Part of a small language model's weights.
Size: width 384, 6 heads of 64, 19.2M parameters.
Architecture: LayerNorm before each block, learned positions, no biases in attention or MLP.
Training: 675M tokens, 10788 steps.
MLP neurons of a small language model. Each row is named by its layer, matrix (down: output weights) and neuron, and shows model dimensions 128-191. Each number is 200 + 30 x the weight over its row's rms, rounded and kept within 0 to 999.
Before each neuron's rows, "fires before" lists the tokens most often just after its 100 highest values on Wikipedia text that the model never trained on.

fires before: "1", "2", "0", ":"
L6.down1523,219,237,184,150,237,195,200,180,183,239,235,231,214,202,167,184,191,226,245,214,235,142,233,195,146,189,220,180,208,197,237,189,219,129,170,218,215,239,229,198,221,174,177,182,234,211,168,212,197,216,206,233,208,211,197,259,167,240,178,197,209,236,197,177

fires before: " ", " \""
L6.down213,211,234,171,183,192,216,248,202,217,199,176,206,190,175,185,179,156,169,172,241,198,245,191,203,207,244,163,215,241,221,184,203,213,247,239,263,151,183,152,181,207,159,216,235,190,213,186,173,146,173,168,189,216,224,257,162,226,253,208,199,162,222,190,188

fires before: " |", ":", "0", " Ra", "\n"
L5.down591,221,203,183,188,174,227,216,199,185,189,224,187,219,210,274,202,205,207,225,163,186,221,199,182,195,188,214,149,160,216,207,181,207,200,211,167,199,217,207,181,219,178,196,247,210,184,190,205,215,193,204,178,286,192,205,199,195,180,202,238,219,184,225,199

fires before: "0", "2", "3", "1", "8"
L6.down576,171,251,180,241,181,216,210,193,194,212,200,211,181,203,202,138,219,145,180,201,219,179,215,224,186,224,147,204,209,213,170,202,235,203,249,210,185,162,205,209,206,165,218,178,176,159,171,168,177,193,211,153,216,217,208,163,194,213,238,216,224,162,162,177

fires before: " ", "\n", "0", "3"
L5.down950,214,231,205,201,229,162,200,196,208,213,210,184,202,200,243,181,146,211,207,228,207,199,218,239,195,162,195,173,229,190,172,155,226,182,225,254,230,156,199,215,212,197,224,242,251,188,194,225,176,193,170,197,187,199,218,224,237,193,258,234,161,181,211,223

fires before: "–", " |", ":", " "
L6.down1029,226,193,188,251,154,208,210,204,182,270,232,164,181,213,159,210,179,249,197,177,185,221,252,192,231,208,211,172,193,192,230,191,142,206,192,227,196,133,193,196,183,193,166,206,164,123,172,237,198,207,288,180,215,172,182,203,253,219,253,189,186,158,204,149

fires before: " "
L6.down664,260,224,222,200,196,202,180,232,243,205,199,229,153,189,240,228,188,228,139,249,205,222,132,201,206,228,216,215,221,225,225,181,200,248,174,172,158,187,208,219,209,191,217,197,162,229,129,251,210,213,212,234,287,167,206,173,215,173,236,202,214,221,210,189

fires before: "0"
L6.down1229,195,114,247,203,205,200,203,202,214,237,180,186,123,160,231,139,240,228,212,195,147,236,245,225,211,227,182,198,206,231,207,155,201,267,241,206,190,240,217,255,185,208,129,216,179,229,231,212,200,205,186,206,182,194,163,218,179,254,152,235,207,199,240,200

fires before: ")", " (", "0", "1", " /", "ish"
L6.down703,142,196,201,213,223,238,236,219,193,205,184,181,182,187,184,175,151,164,225,229,190,226,155,142,157,222,140,222,204,200,205,223,279,227,188,158,208,161,219,219,192,192,154,137,218,141,199,204,190,221,201,197,194,209,195,181,197,229,174,166,219,205,202,202

fires before: "\n", " ", "sk"
L5.down423,181,185,205,172,136,186,215,208,208,165,167,209,210,186,195,236,214,159,214,205,186,265,260,172,205,267,212,208,184,211,189,181,176,211,223,195,152,173,182,177,221,211,176,178,162,173,196,193,203,183,194,162,184,232,231,205,203,168,189,229,135,221,237,186

fires before: "0", "3", "9", "2", "1", "4"
L5.down305,197,206,189,184,203,203,217,167,167,156,220,181,139,146,171,186,167,170,186,181,164,217,171,245,214,226,189,241,208,216,178,169,189,214,161,164,185,216,180,292,255,247,207,197,201,195,203,215,234,160,170,223,147,215,223,223,159,200,199,181,226,318,153,222

fires before: " ", "-"
L5.down196,160,173,193,181,174,223,149,228,245,182,194,234,210,182,253,219,198,218,232,255,152,207,233,199,210,182,241,203,145,214,165,232,209,197,233,250,218,223,281,235,255,227,149,169,185,207,178,206,204,252,223,179,271,262,192,161,243,156,188,241,198,185,192,218

fires before: "1", "0", "2", "7", "9", "8"
L5.down1111,221,169,195,201,139,190,242,217,171,216,205,198,156,182,234,187,227,158,244,177,233,229,256,200,166,180,194,178,207,240,222,189,215,211,196,206,233,204,167,226,224,193,236,128,194,231,161,179,210,262,170,219,222,143,162,165,191,148,247,188,198,193,191,191

fires before: "\n", " |", "'", " "
L5.down1123,171,172,267,206,179,197,180,253,257,179,214,161,218,189,228,231,233,153,226,215,183,240,214,184,164,201,195,216,218,192,189,186,234,198,164,183,228,172,252,263,220,197,222,193,192,227,157,218,253,173,204,187,196,221,172,193,223,221,197,151,208,162,165,194

fires before: "2", "1", "0", "3", "4"
L5.down1246,198,119,159,182,207,239,218,247,205,206,182,203,189,200,180,199,209,258,170,208,214,272,220,193,210,170,186,193,267,185,189,170,222,192,205,215,187,238,194,228,131,207,173,195,260,220,188,184,225,208,186,245,149,218,187,175,213,187,219,203,249,200,155,184

fires before: "0", "9", "3", "2", "1", "5"
L6.down416,161,158,195,124,209,201,140,223,210,229,291,184,183,197,181,184,196,204,198,216,170,235,202,189,187,233,184,246,192,204,191,209,194,182,208,191,246,204,185,215,177,250,159,170,181,203,190,207,222,160,191,196,151,184,212,207,176,116,199,216,228,240,232,200

fires before: "6", "7", "5", "1", "ed"
L6.down706,157,174,167,219,203,186,169,190,252,127,183,201,174,232,168,243,175,249,245,261,203,222,130,172,145,241,125,253,209,155,233,247,223,229,215,208,203,205,219,199,197,219,184,172,141,207,221,212,243,260,234,235,181,220,212,234,273,224,209,191,212,183,180,230

fires before: "2", "|", "1"
L6.down1039,232,221,181,237,182,258,155,185,212,217,217,137,204,143,194,184,198,189,174,232,231,200,199,219,213,197,186,195,168,178,237,206,250,190,195,216,163,185,171,156,201,157,183,194,230,207,199,249,204,231,253,239,223,221,229,184,220,204,201,173,174,122,239,190

fires before: " to", "s", " of", " with", " "
L6.down332,159,164,182,177,205,191,174,164,181,175,176,181,202,226,172,181,193,170,243,194,217,184,206,193,232,177,200,221,183,227,206,199,195,287,186,236,139,200,180,195,204,225,205,153,171,182,132,158,212,198,181,168,241,211,220,185,155,174,227,196,252,214,204,190

fires before: " \"", " |", "\"", "en", "1"
L6.down736,172,251,186,246,201,211,184,253,188,236,188,217,190,215,163,240,250,244,269,190,217,209,241,222,179,210,183,200,237,224,167,167,169,167,139,112,167,235,208,228,195,183,149,216,173,145,190,215,199,172,239,201,198,204,221,168,197,148,243,241,240,214,197,247

fires before: " |", ".", " (", " and", "\n", ","
L6.down186,202,261,165,200,223,179,214,197,139,212,191,158,214,154,176,200,160,201,190,209,168,204,198,239,213,137,201,228,165,213,188,186,222,209,207,210,171,201,207,200,237,172,188,163,175,153,194,198,191,189,203,228,199,191,198,228,204,215,237,206,187,202,188,185

fires before: "1", "0", " points", "2"
L6.down891,198,168,210,278,179,185,203,137,225,151,210,182,216,173,138,191,229,172,183,236,228,228,192,160,217,205,247,188,216,147,188,165,232,173,202,251,149,216,258,218,190,192,243,254,241,183,191,208,177,183,231,214,201,264,275,229,247,233,169,214,220,203,218,157

fires before: " "
L5.down3,159,148,216,202,206,191,239,196,204,162,167,205,211,234,222,197,184,207,249,179,153,217,187,219,224,246,187,232,176,193,193,233,216,217,232,203,188,259,189,213,180,182,202,215,194,172,181,191,188,194,192,175,262,220,300,218,272,220,154,215,209,221,186,153

fires before: "8", "1", "9", "7", "2", "3"
L6.down541,177,174,174,181,179,194,204,278,191,218,175,188,180,177,202,222,229,130,201,198,193,214,259,210,153,264,201,158,141,178,189,219,234,208,158,171,213,252,216,209,228,179,211,225,175,211,233,191,211,223,166,201,201,128,170,161,260,204,198,211,178,196,225,197

fires before: "2", "1", "3"
L5.down902,227,252,181,205,198,201,133,137,174,211,257,179,173,192,218,188,197,187,247,173,185,176,218,137,216,179,225,278,235,181,220,206,247,129,203,199,204,205,211,212,201,200,216,180,216,185,252,207,252,182,241,176,184,210,220,143,204,195,211,180,184,218,227,173

fires before: "0", "1", "2"
L6.down76,226,167,171,174,159,185,175,189,254,220,224,150,214,223,200,173,200,222,211,262,210,277,153,196,147,202,184,252,227,179,212,202,222,212,169,223,199,219,257,172,155,191,191,199,206,244,236,192,203,192,236,204,173,214,225,177,224,186,165,199,214,234,238,230

fires before: "3", "2", " "
L6.down1035,196,175,196,241,227,190,208,190,167,225,148,198,238,194,148,190,164,211,219,227,193,237,172,223,220,205,212,200,238,160,234,185,231,196,210,172,186,192,200,135,231,152,219,202,226,115,251,204,185,251,201,218,171,181,152,196,219,232,214,166,194,170,191,182

fires before: "5", "4", "3", " "
L6.down203,188,240,152,215,181,176,157,191,199,173,221,194,260,192,208,165,182,199,237,203,192,248,245,174,216,202,235,184,188,165,187,155,234,252,201,166,203,184,152,209,239,165,218,191,189,236,215,193,186,253,158,215,220,190,231,210,170,229,219,221,192,200,226,142

fires before: "5", "6", "1", "7", "8", "2"
L6.down111,214,175,188,176,267,186,197,241,177,183,208,135,242,187,221,195,205,205,199,250,202,306,149,151,202,218,188,179,186,244,218,190,188,219,241,221,149,210,188,226,242,170,228,235,201,179,186,229,185,195,233,206,123,239,240,224,187,218,197,194,128,104,212,171

fires before: "8", "9", "7", "1", " (", "6"
L6.down9,178,205,213,170,193,218,226,177,235,220,160,215,159,197,249,221,246,251,167,186,198,258,208,190,159,178,235,167,167,192,201,151,124,167,223,191,184,136,180,180,201,242,171,261,200,199,186,220,197,202,195,155,173,209,229,216,214,245,206,233,167,254,198,161

fires before: "2", " ", "1", "9", "3", "0"
L6.down656,190,258,151,146,179,163,185,204,202,190,203,219,204,213,208,194,169,219,226,208,187,198,188,185,165,181,151,269,191,234,245,197,200,214,179,209,210,139,268,182,194,246,181,234,244,176,258,212,250,232,191,193,217,202,183,221,181,236,223,191,187,202,165,167

fires before: "2", "3", "1"
L6.down527,229,157,197,277,227,202,220,195,143,150,206,206,213,210,180,241,176,207,225,207,210,224,154,187,101,242,176,195,223,177,208,213,213,146,218,226,185,167,229,118,247,184,211,175,269,225,192,184,186,239,199,159,232,217,177,185,204,248,211,212,207,174,181,242

fires before: "2", "1", "3", "4", "5"
L5.down63,217,174,187,241,218,196,152,185,187,234,201,150,239,193,208,188,215,181,188,181,178,190,204,174,220,175,226,155,180,184,214,188,141,177,201,153,201,222,227,126,203,194,162,209,197,207,211,218,236,180,255,256,228,168,219,196,200,179,184,210,195,201,204,200

fires before: "1", "2"
L6.down1224,193,206,235,162,172,182,235,219,243,192,206,148,199,150,156,219,198,194,240,185,224,183,189,222,246,243,217,205,214,193,198,242,215,157,129,233,227,165,150,191,211,209,183,214,212,186,192,129,165,190,204,238,191,206,232,155,201,201,180,193,226,193,162,236

fires before: "1", "2", " ", "3", "7", "8"
L6.down594,164,186,183,282,212,177,124,191,231,175,215,238,263,195,255,208,195,163,219,208,217,197,200,159,212,148,229,209,213,205,148,216,274,212,223,200,206,190,192,156,185,203,195,224,238,193,202,197,176,184,250,223,216,219,229,203,202,214,191,182,189,166,211,176

fires before: "1", "2", "3", "5", "7", "9"
L6.down550,164,174,156,258,190,243,194,189,182,201,222,226,228,222,205,222,220,154,196,157,244,255,165,199,218,182,188,253,221,207,139,164,208,128,181,231,206,207,234,146,163,184,225,231,204,185,116,214,215,253,221,213,182,216,225,190,181,168,183,242,237,216,232,184

fires before: "1", "0", "2", "9", "4", "3"
L6.down749,219,226,156,187,159,213,217,224,241,261,180,200,186,159,215,228,217,207,180,189,227,206,145,130,194,231,135,196,133,241,169,223,184,203,135,207,204,207,282,242,171,205,206,189,154,203,222,205,170,167,244,211,207,166,190,211,245,203,166,202,185,178,200,205

fires before: "–", " by", " of"
L6.down1368,124,225,185,207,263,202,205,215,221,242,176,138,197,194,215,168,148,208,168,188,218,151,242,163,235,220,186,210,203,258,176,210,234,208,211,206,189,216,242,168,190,221,270,180,250,185,202,185,238,184,208,180,227,182,183,185,228,181,159,194,199,237,209,215

fires before: "\n", ")", ":", " (", " of", " and"
L5.down1059,198,208,218,204,213,240,235,199,199,211,240,178,165,252,238,178,223,219,207,168,205,188,260,159,168,189,188,154,185,297,222,190,183,187,225,233,133,109,184,203,235,213,231,200,187,226,200,186,227,165,236,259,227,165,211,202,158,177,161,171,204,234,179,202

fires before: "0", " ", "1", "2", " the", "9"
L5.down429,183,231,246,156,203,202,216,213,168,179,253,222,155,199,140,192,204,198,218,189,220,179,184,226,219,203,194,190,242,155,272,175,258,215,207,211,173,242,202,166,204,135,209,188,228,213,230,181,187,274,202,211,211,221,194,160,199,215,220,144,154,250,168,217

fires before: " |", ")", "1", " "
L5.down1397,194,166,193,178,229,197,210,267,215,145,205,195,178,194,178,153,219,173,188,212,214,142,221,224,218,173,221,193,224,188,238,161,229,190,182,248,184,118,182,193,215,146,248,166,172,149,200,140,178,213,246,176,180,242,154,230,243,228,148,189,221,172,234,206

fires before: "5", "3", "2", "1", "9", "7"
L6.down1244,166,198,227,194,169,195,131,217,166,168,214,209,215,161,202,232,215,171,217,185,212,165,234,206,165,172,208,180,213,223,213,178,164,189,214,234,176,223,188,173,243,129,227,174,238,195,190,228,178,199,183,171,227,211,136,140,255,233,211,220,210,187,185,191

fires before: " |", "1", "2", "0"
L5.down659,150,186,179,170,188,201,162,255,190,198,206,135,242,233,240,111,164,209,232,209,202,154,244,134,202,231,237,210,166,227,225,188,223,241,168,222,140,195,214,228,196,180,228,220,201,170,175,210,187,221,222,193,194,206,164,213,191,232,197,210,171,227,210,252

fires before: "\n", " of", "s"
L6.down1280,178,222,201,192,204,204,173,183,194,216,245,188,152,237,234,147,163,224,141,184,191,187,213,185,231,237,206,162,198,206,249,236,184,189,196,179,218,180,202,157,190,228,211,216,222,162,184,170,209,220,184,214,204,232,256,179,190,185,170,221,175,210,223,190

fires before: "2", "1", " |", "|", "\""
L6.down506,209,257,195,218,186,226,160,179,212,159,235,197,218,195,148,186,183,184,229,234,177,195,176,212,222,196,174,200,161,203,276,193,210,184,220,186,122,215,155,186,175,195,194,143,244,213,201,232,208,240,150,212,196,207,167,222,179,220,174,218,186,170,161,230

fires before: "9", "2", "1", "7", "8"
L6.down1304,252,196,208,213,179,187,212,192,215,202,193,190,235,176,224,199,220,169,214,181,241,179,170,206,210,261,246,247,233,125,235,192,216,185,176,217,170,156,210,208,204,187,226,159,219,205,170,147,206,204,199,197,165,213,167,197,228,227,234,157,175,205,209,136

fires before: " an", " is", "\n", " a", " was", " NRHP"
L5.down115,217,197,150,250,180,213,159,224,186,200,240,183,205,221,201,174,245,234,178,243,222,222,247,152,201,223,165,211,258,159,202,196,250,193,194,187,150,251,158,201,185,256,205,206,175,196,188,205,149,220,194,168,161,173,209,206,222,216,199,201,243,223,167,191

fires before: "9", "1", "6", "8", "2", "7"
L6.down720,255,215,251,208,160,195,211,209,236,224,191,185,227,203,204,158,157,186,226,230,218,237,254,210,191,217,239,193,193,218,229,225,216,186,176,185,183,149,284,251,205,253,228,208,194,179,181,171,200,237,215,199,270,196,157,218,251,190,157,186,182,265,163,198

fires before: "1", "2"
L5.down533,169,221,161,247,184,208,212,141,220,200,219,151,170,248,190,183,177,155,208,208,188,212,246,227,264,202,145,172,179,190,199,213,300,182,208,148,197,183,232,242,164,171,220,170,217,159,217,210,234,178,222,179,182,130,179,201,191,211,184,193,234,198,166,186

fires before: ")", ");", ",", "):"
L6.down1206,210,207,221,184,208,222,214,162,211,201,188,183,182,187,162,218,256,146,162,190,182,224,174,163,181,226,224,247,283,193,170,236,257,196,210,183,198,193,242,188,220,211,236,168,178,280,181,205,239,165,209,179,199,168,197,119,180,186,260,197,188,199,244,186

fires before: "2", " |", "1", "3"
L6.down1400,208,159,252,225,170,116,185,177,217,204,252,188,185,180,213,183,164,230,193,209,229,204,128,192,197,166,240,191,210,221,171,178,184,171,232,169,213,221,221,218,197,211,220,180,169,192,197,190,216,168,276,242,232,199,154,207,174,195,233,197,191,188,188,144

fires before: "1", "2", " ", "0", "3", "6"
L5.down1132,225,170,234,188,133,161,217,232,214,199,173,192,212,197,225,222,202,212,216,259,254,167,243,226,169,137,201,214,174,167,163,174,180,207,196,250,187,135,240,217,216,158,217,228,205,176,166,220,212,173,218,209,215,243,170,241,161,192,261,174,217,237,226,220

fires before: " |", "0", "1", "2", " ", "3"
L6.down1488,163,214,199,173,206,213,222,171,140,230,149,212,213,181,192,178,186,227,210,200,223,197,211,201,227,242,248,200,206,188,254,179,192,146,260,184,155,229,150,167,212,163,226,185,173,163,184,191,203,211,170,206,154,200,217,244,223,200,225,210,195,273,230,207

fires before: ":", "1", "2", "–", "3"
L6.down105,146,264,191,224,195,198,179,157,209,255,238,163,222,194,255,198,103,208,187,191,206,243,175,171,205,179,233,200,189,207,228,165,193,170,215,177,200,191,248,225,217,213,149,253,168,155,204,209,270,255,210,202,181,174,176,213,195,193,197,160,152,199,246,111

fires before: "0", "9"
L6.down139,198,223,192,177,168,146,204,198,200,177,221,208,149,210,209,211,205,165,198,148,216,167,195,158,235,181,156,230,202,249,162,159,234,179,163,139,210,220,190,267,244,138,233,211,262,181,223,220,194,174,210,195,129,241,153,184,178,237,182,257,172,229,224,198

fires before: "9", "8", "5", "4"
L6.down1026,161,233,166,207,167,256,189,243,191,194,207,172,247,224,201,191,216,187,243,184,277,232,216,173,241,179,236,143,253,191,175,191,192,202,197,179,162,171,234,181,238,123,239,182,255,248,188,219,211,233,212,186,239,170,243,229,141,170,183,186,183,192,193,161

fires before: ",", " was", " is", " |"
L6.down931,198,217,226,254,113,185,215,214,158,187,245,179,178,193,216,189,193,252,221,189,199,216,192,239,201,205,189,203,201,184,236,183,235,233,177,208,183,275,194,152,170,198,168,188,214,179,226,198,193,194,194,234,249,209,198,212,201,224,196,172,229,187,215,221

fires before: "1"
L6.down1522,222,162,153,151,192,172,224,206,194,139,215,199,244,168,173,159,194,175,235,230,185,237,214,121,131,211,221,213,181,185,192,246,180,189,192,195,225,210,217,231,232,247,243,199,248,232,252,214,214,144,218,201,221,238,179,221,195,227,165,174,178,176,208,205

fires before: "1", "2", "4", "3"
L5.down247,180,197,164,234,217,148,208,202,169,195,192,178,200,232,225,164,157,280,208,217,143,228,186,172,197,222,237,194,160,164,239,173,189,190,213,163,210,141,179,189,196,221,175,180,144,206,216,236,138,238,183,247,262,161,162,208,174,188,144,207,238,168,188,187

fires before: "0", "9", "1", " |"
L6.down412,178,239,176,165,154,196,187,207,228,176,233,218,176,214,191,180,233,186,215,212,226,150,200,182,236,215,208,173,232,222,206,172,214,172,229,144,210,220,235,234,195,220,174,208,226,227,236,200,220,218,194,213,245,211,256,226,220,118,206,213,221,162,271,177

fires before: "9", "8", "0", "7", "1", "5"
L6.down718,201,177,214,165,224,218,145,229,190,227,232,178,224,197,185,228,193,199,181,212,181,203,222,191,140,192,218,219,239,227,191,206,225,208,174,146,206,209,254,204,211,185,206,211,245,223,211,231,224,228,262,241,179,199,185,236,168,186,170,227,159,147,207,147

fires before: " ", "1", "2"
L5.down1308,257,214,187,245,225,194,196,201,195,185,166,167,185,185,161,176,186,247,232,172,221,193,229,243,218,230,228,203,209,233,226,205,207,209,193,204,187,186,179,177,195,226,195,183,205,214,211,174,189,170,238,244,181,224,218,175,214,225,207,193,186,197,201,253

fires before: "2", "1", "3", " ", "0"
L6.down660,154,244,208,175,219,188,178,198,179,204,192,215,180,144,194,173,165,189,249,188,201,225,208,183,195,249,191,231,180,193,171,206,135,198,262,165,176,176,169,230,229,166,203,184,182,158,189,184,188,209,226,161,220,185,202,214,190,262,213,218,235,207,180,153

fires before: "2", "1", " ", "6", "4", "7"
L5.down1423,228,197,178,200,203,208,198,239,172,239,180,181,213,220,209,223,210,176,215,243,243,201,234,167,177,243,203,192,249,213,162,190,303,244,178,226,211,191,202,173,227,158,205,193,262,190,174,192,229,206,204,198,164,219,226,234,213,221,251,224,202,236,155,176

fires before: "1", " to", "9", " of", "ed"
L5.down691,214,180,177,210,201,208,189,201,200,228,184,184,196,171,199,218,252,199,291,170,201,154,191,180,213,180,175,218,199,259,190,235,222,208,192,217,211,234,169,184,234,202,246,163,219,163,187,170,216,196,220,207,174,220,196,194,222,171,200,213,228,182,183,230

fires before: " |", "0", "1", "2", ";"
L5.down283,215,198,162,258,160,211,249,199,183,203,232,206,199,175,265,200,188,178,202,179,191,220,220,165,189,192,198,163,195,198,200,221,284,218,148,215,166,176,152,191,251,150,213,172,222,197,176,198,243,208,177,111,205,150,142,189,163,209,237,201,180,199,214,191

fires before: "-", "0", " century", "th", " and"
L6.down347,159,229,186,168,209,186,178,173,183,231,231,202,211,237,187,177,208,225,200,201,166,221,180,189,228,189,178,218,224,187,249,193,257,212,189,197,162,198,176,188,222,213,192,223,195,190,208,231,238,198,135,186,201,261,143,246,207,178,182,260,201,197,238,173

fires before: "0"
L6.down1226,194,180,204,164,148,207,227,203,170,221,206,184,159,224,207,187,205,201,175,137,199,216,194,188,231,144,173,227,202,192,221,195,212,240,187,225,230,224,222,268,206,203,190,177,208,242,198,211,194,211,140,226,170,216,176,227,238,194,222,256,184,225,253,232

fires before: "0", "1", "5", "N", "4", "3"
L5.down260,215,199,224,166,216,202,176,135,206,169,207,174,160,141,224,181,243,203,204,218,208,241,222,204,220,206,195,238,197,173,190,135,227,164,277,165,230,194,160,176,211,191,201,222,161,185,223,171,191,239,212,175,207,225,281,214,199,237,161,245,195,192,221,226

fires before: "-", " ", "\n"
L6.down80,228,199,182,151,158,139,198,224,253,156,174,233,204,183,197,219,176,210,201,233,142,192,216,205,182,235,227,232,199,218,204,154,166,212,260,170,152,163,190,172,179,198,211,200,165,180,167,192,179,181,192,196,239,158,194,194,192,187,186,165,224,205,238,186

fires before: "9", " of", " (", "8", "6"
L6.down839,207,211,227,204,198,164,223,204,210,146,201,193,253,253,260,157,204,202,193,182,142,226,218,190,95,222,212,222,222,249,210,194,197,200,196,206,261,154,148,185,208,178,181,269,213,156,189,227,174,174,222,188,173,179,232,191,149,166,212,266,212,183,199,151

fires before: " —", " "
L5.down226,132,257,238,177,214,177,193,234,183,207,211,250,155,198,247,186,195,205,181,148,170,203,194,172,137,196,198,237,159,242,205,198,148,225,187,162,221,212,206,196,219,182,227,214,219,235,214,192,221,183,197,170,199,185,181,208,243,202,192,215,198,194,186,246

fires before: "1", "0", "2", " "
L6.down26,179,173,229,182,215,222,186,180,148,219,216,177,211,203,189,171,204,184,174,216,192,238,179,295,225,238,216,187,202,244,183,204,171,144,194,225,190,194,202,231,143,232,213,191,204,210,180,219,186,173,211,235,228,206,199,185,203,219,219,253,215,220,196,235

fires before: " ", " —", " D", " P"
L5.down754,152,224,220,178,248,231,176,135,171,234,167,218,155,163,206,168,161,215,157,185,225,227,225,145,238,181,191,173,209,249,220,167,250,178,203,156,183,212,165,205,224,204,172,218,172,246,202,195,214,203,180,150,173,170,192,199,190,208,202,214,180,215,228,260

fires before: " ", "1", "4", "8", " —"
L5.down760,146,222,147,233,164,199,207,179,217,238,116,179,191,192,242,197,282,181,208,207,193,197,173,276,246,231,172,226,199,217,126,174,219,178,225,226,198,174,220,197,155,213,192,190,238,226,167,211,193,238,185,214,223,242,130,228,189,229,240,208,217,202,194,213

fires before: ",", " the", " a"
L6.down832,237,194,198,285,209,148,185,227,213,197,185,204,177,124,182,232,228,180,207,217,201,222,185,202,213,191,152,199,199,153,240,226,197,204,205,192,154,224,204,175,201,174,198,185,153,198,209,217,219,195,190,233,209,227,187,235,209,245,233,139,173,175,226,142

fires before: "\n", " (", "-", ")"
L6.down859,181,193,177,199,199,209,169,217,206,203,231,231,219,200,225,141,220,235,242,242,205,242,181,219,171,206,138,207,185,208,240,191,236,235,169,251,174,190,204,180,204,203,240,170,164,233,234,183,190,188,183,210,215,183,216,172,196,231,205,170,228,239,223,207

fires before: "2", "9", " ", "0", "1"
L6.down883,171,264,150,198,189,148,241,217,223,212,183,200,235,246,268,186,182,201,195,220,164,224,197,156,220,234,208,193,175,216,221,181,222,238,213,182,191,222,195,187,200,184,207,291,207,158,202,166,226,203,219,206,209,205,204,209,215,198,228,218,158,160,168,197

fires before: "1", "2", " ", "3", "8", "9"
L5.down448,225,213,168,273,224,211,220,183,160,205,243,171,170,178,203,185,212,172,213,247,180,180,195,193,141,217,182,279,187,167,196,207,230,189,230,202,174,164,211,206,217,206,245,194,206,197,265,196,217,207,162,204,142,196,267,227,241,254,254,192,269,152,212,150

fires before: "\n", "-", " |", " ", "|"
L6.down1190,207,212,165,252,177,190,185,220,200,261,196,202,191,181,214,170,228,209,222,218,180,233,175,157,219,230,223,265,223,205,244,153,187,181,205,235,165,220,166,201,189,174,205,148,161,156,204,212,201,226,213,220,276,225,232,163,173,182,232,218,207,231,223,183